Weights of a small transformer language model.
Size: 12 layers, width 384, 3 heads of 128 (1 for keys and values), MLP 1536 tanh GELU, vocabulary 8192, 25.2M parameters.
Training: a variant of Muon for these matrices, 5564 steps.
MLP neurons of a small language model. Each row is named by its layer, matrix (up: input weights; down: output weights) and neuron, and shows model dimensions 16-207. Each number is 128 + 24 x the weight over its row's rms, rounded and kept within 0 to 255. Numbers have three digits each.
After each neuron's rows, "fires after" lists the tokens most often just before its 100 highest values on Wikipedia text that the model never trained on.

L8.up1381:137135147141152116086182112114110114140110119141106113115139144128111126076147092158124100131094131145153137109097179118164088084120134126120085128142131128148114118156089102164166133109157176096152143161122095138171142113105096160166124090132133115129114083115136140117125151144150101078142145141129118129131116112098163167147144126143145114133089126153102131168121127161119140130134124131123138140141133130139096090122130155094151116130188127153108114136134168129098109171142141117129084096128178174155121142102159149138080120148127161144128185116137131102135105128138140103
L8.down1381:137164137130119097123111123141134146141148145118073103130142111100137080146154142102119116096121148147121140092114144152129124134125064127143093144137123145110119146116102142115131165147119127130125145100117172111146093123098118095127129137159117131138166139085143127106094148108148170090142146135153145122088100196152179137155140134143173098082145136148157140131138109141101120149132130090117146131115083127131127139160098151105123149127144152092122107128161115101126145167116160125119122117095094122124107160110132139158113081088110121105117166137076142130114166124132076094
fires after: " ", "1", " ("

L4.up323:133090115140138101150140128078107134145143164131152123088086201141123108101150122124113119140129159109136140135122118106117107135094095154153148118107148142074108085174138136151148208084129142133125111093112151152131138132146116123153115115152089113114141076098132145142123091120187140146136125120199145146118113102114133116132110095112115151116145080103106135072127123145109161129155113133115127169154089155154120100123129151096116134132150173154114188091156103160111121136126052167148153152126100095140107149113122159120070123122137080122115134126143136156114131108112125084
L4.down323:121093133115139083107095111139179146148109085114129147121127094128179134086076112094153155108148106131130153097066122158145122140142139148098159108118119071129142116141138094104114126138172120129148103152132128172119129132126129128115162079147139107136122126107130123170164165148121127170080091132128108128138155096126139096150127121133094127119088120091130128119145125086141125122155121140171198128150146119161107137135121129149108109139120154120133129122092142117126115159174150152136117092147123066126038103118068163162175137139154108132142158152109128133137163094117139135
fires after: ".", ",", "9", "\n", "2", "′"

L5.up1031:127086113095142142120079140124111119140137140150108130093136103155113110100172114126108127159080098109135161107095123110101175156109142148120133128134169121145136155105084132120129151167116085134147117101109132130109146143159139110090164169119126106100178151122169143104125145119120120171141122099091075130107119109098172100143160109142085115157168119121143140162142127132097113171102078116127122082105111108133105122134138135123130083095135126115093160140108099081193106156115136136093114132096155130113098148160082112151144140076130128113167086152142112123123112127129134123
L5.down1031:156106173141178160106148184147138108107171099110126165157157137132101093176143099130154124127100117115142106140142087145120115125158096126123154137084156158109114156117089130132141124129114118147112099110124136131135129139177179119134176106144131168111128106184083120101096119115145097150170136160126145130126137160115088122132162112071157146146081111140140118130134098110109148105102150100169153077114160137144144121154094115178141122136098113125105106147159091133155148112140094156138083135161116133124144140135145103136126149078107130134155119154127146108098114118132135115
fires after: " ", "0", "5"

L5.up856:111124116116142114112148165159125119163122175115155137117074101136109141143122103073128116115150096110104104095122156148141093104107131095109098102140115131121148176123155129068113116102153138168137095132097127132093116123126133177153134154140087127125137083106122099177110162101150099125144129120143126132108119121156133120131138099114122153196128131131119076148143131135148163128154130119116170120132121178114187101172101110110148125156096102159112147131113104098170102142152072090079138157112134120116144131157111115113144111149123099072095080104156096121107110160123143118
L5.down856:133111127118130147111116149135145128160137106139103126108141145121111122098163149115133127130135142093127131151139153099121085138114131141112097129137129107132152159134115122137122144171138106094063120122091156117083131157108157137150157159121133160141071148124108138113149144142088103084117158125180148098102168143137119154161129155103119107149095119127151121135131149154149138094131118149109120081151161147134092170165139079175105115112122140097082132138133134123117174125132084134115121123108115126125157065119117123083124137096130118128104106112131106094147092142089125103
fires after: " ", " K", "e", "2", " Ra", " Ya"

L8.up625:129131171104171120163142128117132144156133133113106145146136085148170112081124124117137119187067121142117109130148121140162139133129116140151172122151089176119101162099119132117118107124118159112159132110134199130142147091123109154163089171128136110161126137138109153135146132146083103108076114134093125102130119128115125137105129135094182088140115148080158148123167141122151159147134128125114139111127144172109139172086110099123125161188113136138127102132134142090092131116121096170111130125124095116115099100095147146125156148116176100118103125067105149097133072125102143107
L8.down625:118141159121157114150118115084127095112127126181130126138070118130116103115124100082105145128138178131099137150185110153101142138139154134149123142116155141122160125130111164117138130118112125167097129109135120148115111099127116145164125122184144135124115138136114126142129149182089099134136113146143163113127120130147105088126117108127163128131136127185197141116124103122121070140116104131073161096167159133109143124103141120136133133135135103159158131098112130042116108126165129100148119150119145130140111131117099155132128166148167154105141138154138153133134109083156126139
fires after: " ", "°", "3"

L8.up285:150163085117121114142109140109114136121129162107145149118070161155153129150129146140172137121100095096098106102162130075101116140114092132138086105112126112137184112157136081125112168091155158082124134173090144153150111138151133147107097147150152114093156116114120155111124168132152114148130095068145117135158132088103129103144134117104093083131116128126113116079125132123109143085137126109156100123098131126114101112097079132138116181143163153110099064132139126113116131105140159134152168099126123107105122120109136104111150119111084103148113106130117109120084130136156136104
L8.down285:149120141098127091102122164172135142148150168144114119170099108112176147124177139093146085108136146159127098164104163121138142162133116095144113162135148166083140099088106141127133114140131123151153175146139139129091135131180124159136113138121126114125140087108130154083094161123160138116139099146171101104102158105176177146133147179101089126112134131111131128139125150149129171120124146111126116152200136152129176120120125105130118121107133107097160145133114136115135116157161160172104162100115150131111127154142112141172157111096129110094140167097123093083137083150110131173
fires after: "1", "9", "2", "0"

L5.up1253:173156129137179140070135099121170122079116176133142166118120145162137110108118119156122115125129119109135154133138101113162152154150120181151114137116086146133118142101138114165126141152106121129133155132119144097128129100133106189112079112136136156110149158068142134104169125150145135130142115086156106124110126128101116145204131164140140134171128109158135132135127169152116116144094117096062111125115121082131084122093157085096146165068124153130159125145096078129170119080136113169105122130159075145112133118164099121138143148135157149139112092165141092070112101128128128133
L5.down1253:129139133106138120101146124125125131108148069120112141136144131133191164137060118148098105143117148124149141109163174094148057129164116115135128146112091154143129128139139136147175155145111116109124114140099098116149122154124121110117131108114110125162140098158141136117150139143109059106106106084152111129143145133089119136090136105170128137113139162142148085135119099167103108156121176113108111166162140134113101122141165150118139115113142128146156132138103145091138084081140106110116145118145118127097173102099134111152110111103117125124142125118151151109172087108141132152
fires after: " ", " c", "s"

L5.up632:111136157126142091129153146127116140141117142122148119140137115117118112129127168107148061152126074078112109192064131117119099121129120121126148147143149171170117139133130117139157132125134092117144113130136144158127141133127133132170101139158160125127119141132140128136139138149107119150121086098148103108122137132086101140082139130110143093135142113134151113167140112164103132117147149107079129090133117151083108143173108122132133125126105088138104146121120080161118154083139113123086136120135083086087149106134141165113162111143111121137163106142157138118092109157099095060
L5.down632:127142157157110129107119148199138102138107127117111139125128173110197165165118108097157144119168120133142101129103123110106108133045143122148145200154099136074125106173114142118103130131129128148108069104114152126094129104078083166155146159124131137123118104134120134129132144133118136145112121136137140143113156136164056115172191134124147122156122119126161115143146105114117144104178188143125135153131106118151169110159121135175124130131127151151110128167098164161139115139124116134148147077126095126170151138157150087165105135164149152116105114104124117143112127146125110091
fires after: "6", "5", "4", "2", "8", "0"

L4.up200:115113130196118111131125149118138136136159107113153151178101156127130153130132113090118122128129099124104141121128108126138131115154100099132133167151150122157147110158146170125106118137141102163165112128124115118122114118154126122110113104158138119139098143113125138118107148143121099169118129161114162094097120122136149098175102122164115125157133102136088127117138121129145121099121145121071100086143096119087112120166155123150084122130104076160166163144108120145158092119158144166152101164095061147122172145137120103129130127109114107138078110126129110159142164143128176150
L4.down200:123121145098113102132135116125150129131131090157127147150113157130089143172097085119121142137128134123132108126137127135134136164139091131133109164132134123169121143137093138097091114131145094132088118114121117077140131150130094122101128149146115110158106079151136159129130175156080091121111129116119161064094159133165138121167122098130107132102101126131166104148113154131135140148135173124163133145130119136112124118148101180136115088136142091089153124135125091089157134056092126125141068102154131142104151079110096131135114145113141108149083140123141091141143113151115162129
fires after: " ", " the", " (", "1", "www", " \""

L8.up1184:158120118159128074157165085088125110114167161150067158124113139126141152123107097129114158104146126147110156129139123122102137068110124136131068106123147088108136119153135129104120135167159174098140123174089122111121113126123146116106111135110122144109154101139131108141123187167083133138142154105110120119124168109150143131118126123137119113103130136163108138126142158137128120100120120156133060127121134167135180126105136096103104154152128147157141109106113136166123107131121124126170139186137135147158124111117114110145146106108161112095160101133119145089107131118101194105
L8.down1184:100128120159136084114120109150133113106099131129114147155135121151097160146105144135141109089135159126137110150117155137093115164107155172100151163108160117122140146119125083101151093126125162099070135097074105143089103133148161096124115140141091145155115130166154133139094137113099136100180124142177139151138140152130105129125111154103151076133113086115103137139149140070146113125116121153102145115105124102180158107128090129124161116112111111130152116120109145184114084139121105114123165086106115130143156120140101115091125099142133141127130106119149134143181152120134135146
fires after: " "

L8.up452:107141115178162098085181080086123118183130158126127164118132147142152145138101101148136103142094104153119138083119132114150093139153127134147137110173157146106168124154129147110131112102133123126171074159156126132112123145160098165103114167146115158123108126113102130106093128146132064131161123090097158159127131120126185125108109119110173146163113141138106131112106143169141109119147098103142144183151135099138130073133140103140141117109169135138115127085138108103086099117134067144139095085101113112071124193156134085128140110132152114179107101152129130139127120160123162145
L8.down452:200128120146133108114132137174145132135100152126125111101128116142137139138159179127086120122134108120151103135147138093120070062133134116141125134146155128129146108134156130148120187117088147132126126110154139150134119195117095109143142179137145135119153088118104141125126188160125178207100168138106146098126112132133114103099167119136168113131117110149122115107153100094114148117125087101163137118075143112086128120081126147140127140161156141122183105110116144128129111087173143136145159144129097104143144103134148130129153154122078131161180135143110158105154111146173132117
fires after: "2", "1", " ", "3", "9"

L5.up1482:135117110143151143148123094052080134109138125128113118120133097111120124101130130105147120138096112132157114114119090117137063117101113154124123111193130079140112119154145162114101125118140135109170113107137121124123177121117097172150143122119162106115111130130173119123111109155158110176168148125102098170118133141112125119168123140087146125132135112103112094154113146151136193139088102134117126134131101129143158132185074153127143106141102166126104119135152123137133109145128157141121126176145102116131153142129148118145112157140091129158136119108104122121151146147136101155
L5.down1482:167132152160141116141095150111102102099109108079113072116091142124129098091123148140157093101133110103121151106164096155123139122155135167085151127147134136125115133114132135124089131122165083112109111119122141119144090129112121095108121141075089078123137157123113103122116099170112175100157147123121151090099117183143146143120110128134119143116134134130096171158136159103144116126103125119113096156085131119153136142126121077157146144136152114119175137112105112175109112144119141138193102152134106093163147156162102118155111115058127160177117151108134100157122107141114126160
fires after: " ", "==", ".", " c", "e"

L7.up1373:128143090110097126145140079138110112073144151119107121130151201143090140172121143135155136121116169076101154090124121121119128164103119138128104129125149121141128113098114120114135127145151169122156123135146145101138103143138126131152094138139124155115141105101119123095156138137129158088155153120148128128175109070149191138133121125119117154182158122087118141144123131113103154115141141118122075146160155129151121075167100120146097146133125150168124147149121106110176101133150090093150109113101136082130109095141140089160108123149127115161122135130114131122093132146131138111
L7.down1373:108116119121157137126147118144149107090127115155062113123135134141096148153113145129094111097139121099129123131121137103141107108127129149107129153135150139079129116104122167137125146150136110150122146184104132125109098113131129109135091106138107168103088106112102107167092115134167172102157120121132109137095143119085168139101152109147102119084104135101134130138157117115141155114129112130153173132133162120098168097084159112137106176140154124153175129136116073122116126090100178158191127146123139068135111152134147179134115082166145125127162152088095129156144173159176131129
fires after: "0", "9", "–"

L5.up887:147086087150123124138143125155123120119126140148171152064132085102108113136111153159158136112126146105133141117151135104096163104078148125115126136135143129178138126117082090150107095099155132121139104124127155173102102120102128137110136143130178086109133159145081142146096088104130106130078154139086158176154085125123098119161122111150108127153144108152138108106135079153134118079134134134115116139125165119118116111127128110141137146125099144103103152116160153093141119151140102120180136149106145119156139138084137094120136125142079131103119131108099137115109163115134164148
L5.down887:121145118089144078130131079160141179119158118132137120150162130106125107137156105147102143142146159154146125137125126133127111139165139145164103126090139099072122134117098139143173149142118122121156113129128146108156142142125096117108127141125112114090155143126131135107154139121131151102136166123178067143144163120136115181117143139117152170176144108135140102121141111120128170126148148169114121141108099119149140149135109151132107090094119129173136159151084157124101140125148113121141144064135144138123125089095096098125080122138131107110139133129126130180112156101099125162
fires after: "1", "0", " re", " Re"

L8.up1330:121113119148106087138134114110112103075124139129067100132120116133162140090141136150188157100169111116095174098142110138127130091135160141143128105135171123156113128146128120081091137135143151138121120151164116119156075161110130146132127082159119114126097148116143174168116104171133128093132179110117143139115101145153115116113131103164150150152148124147149074133098103127115141093148142141105138138149114133105113098133147112094103122131129154137130146158126107163121111123160085148157134119104151134131132137139116154130111135134143122117136125122116103099129152098085097124
L8.down1330:146138121159123157134120121163129163087156114125118116095113094157094111122142123128087127130117133099100106116114137129111072131189140178146126088102114120135128097129131148144138120102145180121090100163162114176150102131111135152107129140092133166162139152170142118110116121114120118087172112142145077147121121118139134068116073102104135133160143153121100135076115108118146150064146114124123142148126113164140157121138081168133123116129097127105119115154090108131141126112140153137072102141120127058129158145132119165120125123109174131116149137111110059122137112128089134131
fires after: " "

L5.up148:134168175129108127098111171114120145128123176072120136142096121115118174117125148105088132149187123138146127124112141111158092121111157133082125127162125143117114137108127108139106125103131137097105135181127127145126109133144130128129146116135169109146090129102112135135067146157126139138136125099165107119128133107119116141111115143119130126142143126096118154196082185124124164155133101123082083138107136152102136117153150126115137113151140162136138092122127127154132137124120083150115160097110121114127143115152108131085103091140128126116139116120138125137159145133135148101
L5.down148:141145146121139099110117165149165156126133120136123105172157119095100101155111120061141124125116110122169142145139111106101171130108138110175143191152128136139173138161060143102091126155139152125145104083130119154142189159147128124180109145148103165140136131127182152140125164135116137142126146178147136172136176128124109119104153156112136128123106142137132134104148139135090092134150134152125122088128121120143166145170144096183109108153130124123135119166121130176140113131128095102122120113089126117171183123144122105166148186145131139162120179105107148154128090156123141117
fires after: " in", "6", "8", "7", "2"

L7.up61:103136137118141155130138133134116126132158139118130111121095157112160116089128153134139107143137142157132166125141110134128120134096102158161165138146108133115138133120096150127148139157132115175113136102149176122108106092080096177112122135133077172116136132123092109119126097126168123138072125136169145136113157132119159125129107150104113120131124098160126161144142127104119080130125092102125185140103143071132124149145126097112089176102183102127136135094083130114129104106160093076152110081120100150149114121129173105123154154132167106116093118144158147085105090119133138131
L7.down61:183100109126109103093138128103134145168143165119144107142134102141140153149125125159157099130145109144119126108137152126138107129130109170140115169115142096122140158111090085120109080160111130147162120098127131109162137121105101161120133104121111122130107097150153159119109097155150109122145137138107109081165148128120146136165155112106093123164120092155133146137143111149083102131134118138116139130129139216137101144129157146147142141129113115126137154127126100113119162116160099126150144103167157098103094109130116132124104098159135191140107170167120115202113171143094104119
fires after: " ", "′", "g", "o"

L8.up117:112136117063131106088135119123161157138169113110167138168120147118157147111114153098156098103121101142129098072108173094121158137156115140130160088159125137111122163128129092136128128131128155152147149146146127142141156125121078128146123154149136134174120131125145120128140146165073072140112126133144168137114124146136117182094153160145152116125084123145154123121138160145098107126150162078103133119094112108133161156141103179105131137136105127119109145147124128155106139137166095106129066167148119146125143132092148138131129119135136128115126139106118135132133135103160146132
L8.down117:131149120095160157110104060093097124137122101122149085135172128082108127105169116132091127125125163106134125149132146128159173110113175086130134121115111183128105110109091132114086142158149110140111108144111119110092141111119134096128155109115081135131167133143160088120133089169122062111122096143192121113131137127159116131135137089135151156175135114129129119126123135191167128136132136132132131136151130159129137097125094112140098122092096138132121123141111199138182125153142145082093136137146140133147126129143187152153135138125102140173075173139111167148115150122138124127
fires after: " ", "–"

L5.up634:113126165112164150124176173090117155119133133099112142117144131127137095142146147126121099135108153130153134127150119127138149142114130152110131132130143113128101141125130120085085110121133123084145115068142102144135100135090125149110132128091123123131118166118144127140160149126153104167142124125126169155105144129141117146146122084109120093127137149135097121113133114109116114114128132167179091136118070113124116110098133125128124094181132186118134135087161127116111171124128136106114137139135139152148114119148161129134136166154174125132136155143134099197106146094163107144
L5.down634:133150169120092150121094134110131120168158098139095069133203136114094090182106154107117111138133094135102128136151131119156120112092143119096149070120135121106123147148155120185130138169094140157113137167110090168149099119139172137142126158144086126112150141107119080127116118141119132154112118124084092155090140133103132154161140114135173090133130126117124135157119173148119163087116068136161149110104118108097109084073176141111126143141118131157161114090140121118115143093121120085131128107114162127116142101150140138129153148129149176132123152115145132106098130160147122158
fires after: " ", "-", " re", " be", " (", " de"

L4.up795:105109127094099147098091095113148145087141171157139145130136128103144145116070104134157148128092092123171157118078088103121107141158098158112118141163133131160156167147169123102144128083149149168152137126078100141134133146120122124153108118126102128130110127140140081103110125141169138159131091117135121115116098138150141108097146141140124137140098122152093130176128136133097108069138125146141169092093158149133116167128107150128109166109138138118136137114159081077143142125120118119104132132128097132129125162143125130117109137110117114147122121102095139108120124119101117136
L4.down795:129106083101116144149155149080120113116101122164177102109108132126101146087121153166106122166137116118139127070107121185105129124147168139119104134140129154121135134128197125128139129070151154127120129127077121161168117123118172165136113142145140113186118174177096154156166131100095178139123111137140078120148120131135119151065107123079143131125100121112085169157123128163105124061156159126132153116112125125112146176153120147142101148137143147110116141122134128106123153154141159102087093106159153115129152140111128128138128101120118167112143116104142135090079146086147149118
fires after: " ", " re", " P", " do"

L7.up925:155136139143156138105134142155124134147123176159161141131143114079152130089104155137156131151116098098167120167090133156120156102138159155139133142119142161112146140134083112158136140149154112128181122124089163111124117119130125087105138124150111143105081116085096126134104116107168131166136125122153099107107134108111156136135161154134137150117146126123098127175126111147124122099102103103150131087107122131157113173125126130102124149102129144116126105097129137109160100125114088137164123138101129155154112086138121121152167101115157187114090144151096096119143099138101153099
L7.down925:146144132129153122096176118136162153083100114137168120136106127128113139150068128127147167129166169144155137160130130145136158156134131132119129145131135159130086114136156168165106094125158103155163124125086145118127117173136146122134133151132114120095109143131091155113135133130130126099164149116184136102129134158117139109151139116155102146132130116113114155119102099098159136132132140121148119061173151135135112152170163172112073161144115155129097123096130159108095096120120132181137114112121124119149141141100113086063131128140186139111106134097169133130125118136130145135
fires after: " ", " \"", " a"

L4.up1207:132163135135095138139128149124129164142106134116140085140128122132141128130101122100126154136162120155181137138112111104106110096135097145125098162132131119138103141165135088089127114087142117131184099125163185105116114142125111152060092065121158096128090126122195141136152117125090112140128169134103131118119134151089105086138099151147135089112150127139147096127136126093129118133072125076136137121127159135100162125134145108104148167155153150073141174135114130134119086121179138139190145121106103105097093097136149131125145098150147107136115128128118120161124187114121113175
L4.down1207:180126127133118135104136133125106137122143160128105088164119116144167122121096119111133170127125091101105134113172124065123141119121096098117119133139195141120131125180116112107156120131136122159092118153149103119126131166139130095104074127155178133156066109174157142107090131127117155150135149101108160116103134129156102103098117126164113136103122130131123091109118110168102112132127132135119133160087139124098148092106124095123145114152125147110102147119082097082128101109152143107126149108149126115157113115102118173095107089131114097150145125160129137144096118127184099061
fires after: "\n", " "

L4.up1196:130130108124117125139103152130085116133129144119160074106127146118099122144142105159106113129120093147114099115179052148131088120107147109134134112127092116137117132145129119134109100106134165149084149157109139107126103118147125117122113112145158166134126129119081114105126136198147044096116125131103170174152115118117131096153122117116105117088130144119146131133151137128107165127068146121147104131074157142147114109120138126122185162138139085132147110101168114120077087117124181135083147146166134148142126129133090098164135181130152114135129143047086113147073090122156150100
L4.down1196:131100130175122101105136150121175136165081102127148178159127155137132116153114086105150153129173174121139143126110126125152138162161112081130116150146140134120163127134106144151127141162153097110154109120138091147109131132140144128140105091154149165150099156173099137151106128167135158142131153094112141074132157162134134100086139168111139154132102161145136093093139164113128088073121156074130108149159088084123126144100133165126087132112115080100103099150151128138085118114117106148159139118134101145124115172118118133122166159147122146142140144169154130107138144124167099184
fires after: "2", "1", "9", "ki"

L8.up90:121143106162138154138137121117127093127104112121109093137125114157146133135127115132083166099128113165108111089109095123153122062150083111109108138132126162114132137122147131123118114127118116181145123136150124107120078176137104144068117117113083104122171118132133094099131131113147117110155164122147157140103113144153120141162145176152110123099113107132106109095142107101154110114109136089119062135126115177198142089142114154107137143140123174167121127190158149168132142117128107082143130102087114142125112062149147147127128142141137139129088133106148101196156114112162140126
L8.down90:101149107132100090122107132136151096128142117181124104125103138149141109158064145100135131115169110141145144154158144138167125145115112116119139158141129182116128148131101140155132129139113116145123150190100138151099131164143149121107117126109141102124092161119093094162105100128143110136144126133100130162066111141169096123140163083134132153134115151134174085104098122165129119121152101143145145076175121121097126128138136156123132149130136151142141100137111135133152123167129118111180110086121119137173105169111099114113120110107135131113132124167178080130132093094114127128
fires after: " |", " ", " the", " The"

L7.up516:103152165128118139126098148120113140125086110120110125126166099117096100101118128100139116147131129116138177144161123150171146090140126112155110145133136120140119095136129075175106156127097128125140135124110125139166112145134141161106096173152131110104142136143102124159101169090089124089123117132151133193083120090121116132156108147107138159086116125121118103119124167117183124168140135091159167087124110129115101130136088122163191096141070143136091087107178163124088172096081140108131112140105101185110160115100105167133100109104110141118119127086104119137107166166151136114
L7.down516:133107147135109140121087150126133116104151054136144129147124136135129167102114154140132108104151095151092167114135109126102138121149107168150154121135145126098131081150135136087127147134124138128116086155151122141113102083116129156126080138108134104133126141131127152134122141096100085123106115107181092155121180107109149161164123165146105140104167133122128130116117132117188121134111144104085111128103160147097113109118122134137111129131109122099122142126125167134191144137081158109144135149136151133128161074127108101144156154120138127098113178143103124121108136107148114121
fires after: "-", "'"

L4.up1140:105193130150131145171116105101093127151119125110146150078127137119153104105084121131076121116115076142151166154107126085087108100123129098126102102117135135120145132159108121102116093100115132111044122100084137089132121108123119149139155123155143127126123135149110144131166160176097144139124159117119097152117118118120102167157123139165111100121149144159141127106135135104156134156099092127110132121093101163079147169133133154170075127134106121115107158129097199135111128136118082146093131159104122098160149163122148136125137114113088092117107088133102112144151136136142114158
L4.down1140:103138157111105133179094117110112107147118142161099124137137128110109108096114124129106132141167157115075102156159121115110146131127160121107093137157130112110140149149083145115093147139161130143148157165170141145115121099096144158135092172151127149123090144133117153123178084137092178164153124107140122141157155141126137072134170131089106142124090113149112116123149151138129118109099163129131140116121150170118122146155157149117095141123129140135133108131138130155146145073119149144151090159152189095144140112124096095121114156144128115136122132145135146125155137051118149134
fires after: ",", " re", "\n", "-", "\","

L5.up668:138123158168101147122087109125104124155103139159149142113157131154127104128146108122139098124142078116126129143112104126116082141117090115078085077181166091134124079157138164129156121126105120138112148106131106086115119131169118166124094156113126148134125145126123176133157117117149144079171148145126173173134113106109088148163128131109118129151159140124124169095134093152108160139155092117131121105089118149117108139132099154103133110079113112122114097130191073123116115133076121097085158138139093130096144122130145119145096161144128090118146127118134092129121150114111145106
L5.down668:123119125117127115124111146085133081102092156124172098148107173121151084126126093146179161099132099125144137146083154153151089125090117135148163137133153105105110123112128115126140099148149083112120131084104120174107119129121128129137137129154133169158132113133133127113151120118133131140128150113143137106112072132123084141156119105123133145155137125099121153166120151117128081112126114164129120097121173164100165116110169120126084111088129071119158094154135102162113142184144153143108127143139122139112115134126128110135147146148118127115163103152132142143172126169083178136
fires after: " (", ",", " ", " D", "G", ":"

L8.up1276:136175102104126150130132118101175133147130154119128133164087102122118133104172130131150106096097102080131118116129109115134178154131178125140114087144139130141156185128089135139130126164140169124125162156133127137091110137109139154154091073146114106171148133132111119133154120129097107070084126176158125084166137138123116141150142100120125103169120165131116103107139132136124144103130123154119148122104100142089130166154107133119098126148145117153132125067107130139101137173095148136118097163171154162106154166063124151156143125139129127133146155123116168146113118142111133125
L8.down1276:101157084082137105149096157100142135134097163074093110122155094142139117115128136114121133148117141125088104140129110109171173100086136135108121119115137163129135152136114123183144127165144127112091141164111169131150132127110144133091105145141108131123153114152100111120162069093146125088125136168139124105092106139138089154148101101167145133159115112128142102150128180143129146073151133160118179157160125174123154133115108110117134073112148102151090105121124113098135171130146149118108112169145141119130131171118133155142111153130113144145157158115129144117138108152093117091
fires after: "2", " "

L5.up579:094157094125094099145113107136107112103151153118138143130128150143154107102171119094100104124135067149139112139132090137136094143127114125140091125124150141129095173156137135117118161104109107102124150086153101112116107141105149164138198063137118103120115137141141144093149125144163099141180164141096155133131156108140110151142113127131129097096122146148112115107170111127146184122096113144134114096132097144108125105124135159113148110133107135130122121111169123164101084117169144117093138146081117173127135103149133119132095124135127097096111117117093134177114108140108129185
L5.down579:135152132135130138150133120126120165183186120165131107114128137151130120117124150080171116130131130144091118140119096145132084127084162124117119143144139101140155139100114129126088144124150145125155157127090147139145130093121116135142155090142097131149149144168143123098144145154150136094110140138127077142119126162170139169113135088129111108149111157128140071123118130141125107110139117154126130124108177138146077145186116138105160097141114164106151143151074113069189140120125161098157159118142106106168107109157135130137109122104115118163111135081145119147131154099103104148
fires after: " ", "\n", " ("

L7.up432:110172116143126111110131125148146101163108132129172149102138082084159140088127148109127121146133168154134138111146137111174106166146150120114107104148153162159137073165140118163129054109104105140124157133124043147148167085099143084124101145167120172151095128115133151120118133150121061120147131156096123144133125107085120180098145125127100123127131130143158150087104135151126130108099131134114116161146129140117123120121173147138140148128115107099165140073143099119131147071118099114116116113096126136116111149143155138139131061123115067127142131152116157075153138165103165109
L7.down432:113115122084091103139097126105124153131152115131127153137131199172098157161118115115116087134119106109139136143135128128140056172092113088136141138106100115088127181147163171113146178123153146123109131087102169130117175130109113159143116163169100104128095115123173135104128147113164106133132147118138119121127093108137099142134112114105134101128138129140161135145140104142120162107112158125114157155066128126130116143093138101073110112156127119096126118168163165076132145146147156141123157131114114120119138101089144150122128121165165183170145134114134160111124127128110117121
fires after: "2", "0", " New", "8", "1", " "

L4.up922:108150131125146122106137115099178116126145109092157159165143069090114128158132153122116109126112136112133093115145092106125095109123108166150156146121113130124142127161104075107140128130141130126112125127149113127155141122124114117108104124150154120161093140143160133137125177169139111128106095133160135133132142166084071114123133123159170114123115168103089172158110147125128097127106157120112148136149123108116152132164099116112161170160104137152120120122169181174092112135179127095189117072130134155101128146104123112109139118167132132105149126126130134127148153123143153112
L4.down922:123175133130079150127124147125096136154157109110186116130106072145143144153151095126123150128133148102149129122136101094131148110130116122152124109125147121086115157113124100109125161085168140115119101188104150184154107139126133129104145131150119170190138136111141156067106143142162163150097103093096137104169142090123136107080139124148133117170079163074177140097148157118150102118157141127149103180137114159135124114137117119110101137155101178107148126121142155111154123143096116084135145119093141125121149120149141118142119154175122143147107141130179166148112114101110120134
fires after: " ", "–", "-", " Cal", " de"

L8.up300:114127128168083155121162111135147131134127138122148155106115136110105136108115154140119094155107157168139142116170159118118121133148100163122112132129136185096149123124121127128099099150106079157154125104104153137140108130148115123131155144133150136098123134113119155092110147166147113127114130106110161129157112138125110134149147164103157129143087135081145137132160140097149094161137141101071164096076124121146165150161122106148112140133104154135115187141145157113131128101147087122152125153105140141129159143059150087156123154117120130148118142089116114142117157114108104142
L8.down300:116154160101105126103160109147113158173126080146114082123078148114106175096161139077160110146178150164124146117160118138146131144158108106111099110116152167174106105112122092095151123137137165118099107136112089120119142180169100161124155118123140132097144136152116158141087140146129101185118161104158096115113131075128121164164110075099110154111139106131150146132108152083107127166169114089135127132131152134134143094122110099142124131142124126081124174172108124094112118148141086113108134100147127117093155092123120122126132137130125153147120098145143124137096120128144129133
fires after: " ", " the", "–", "0"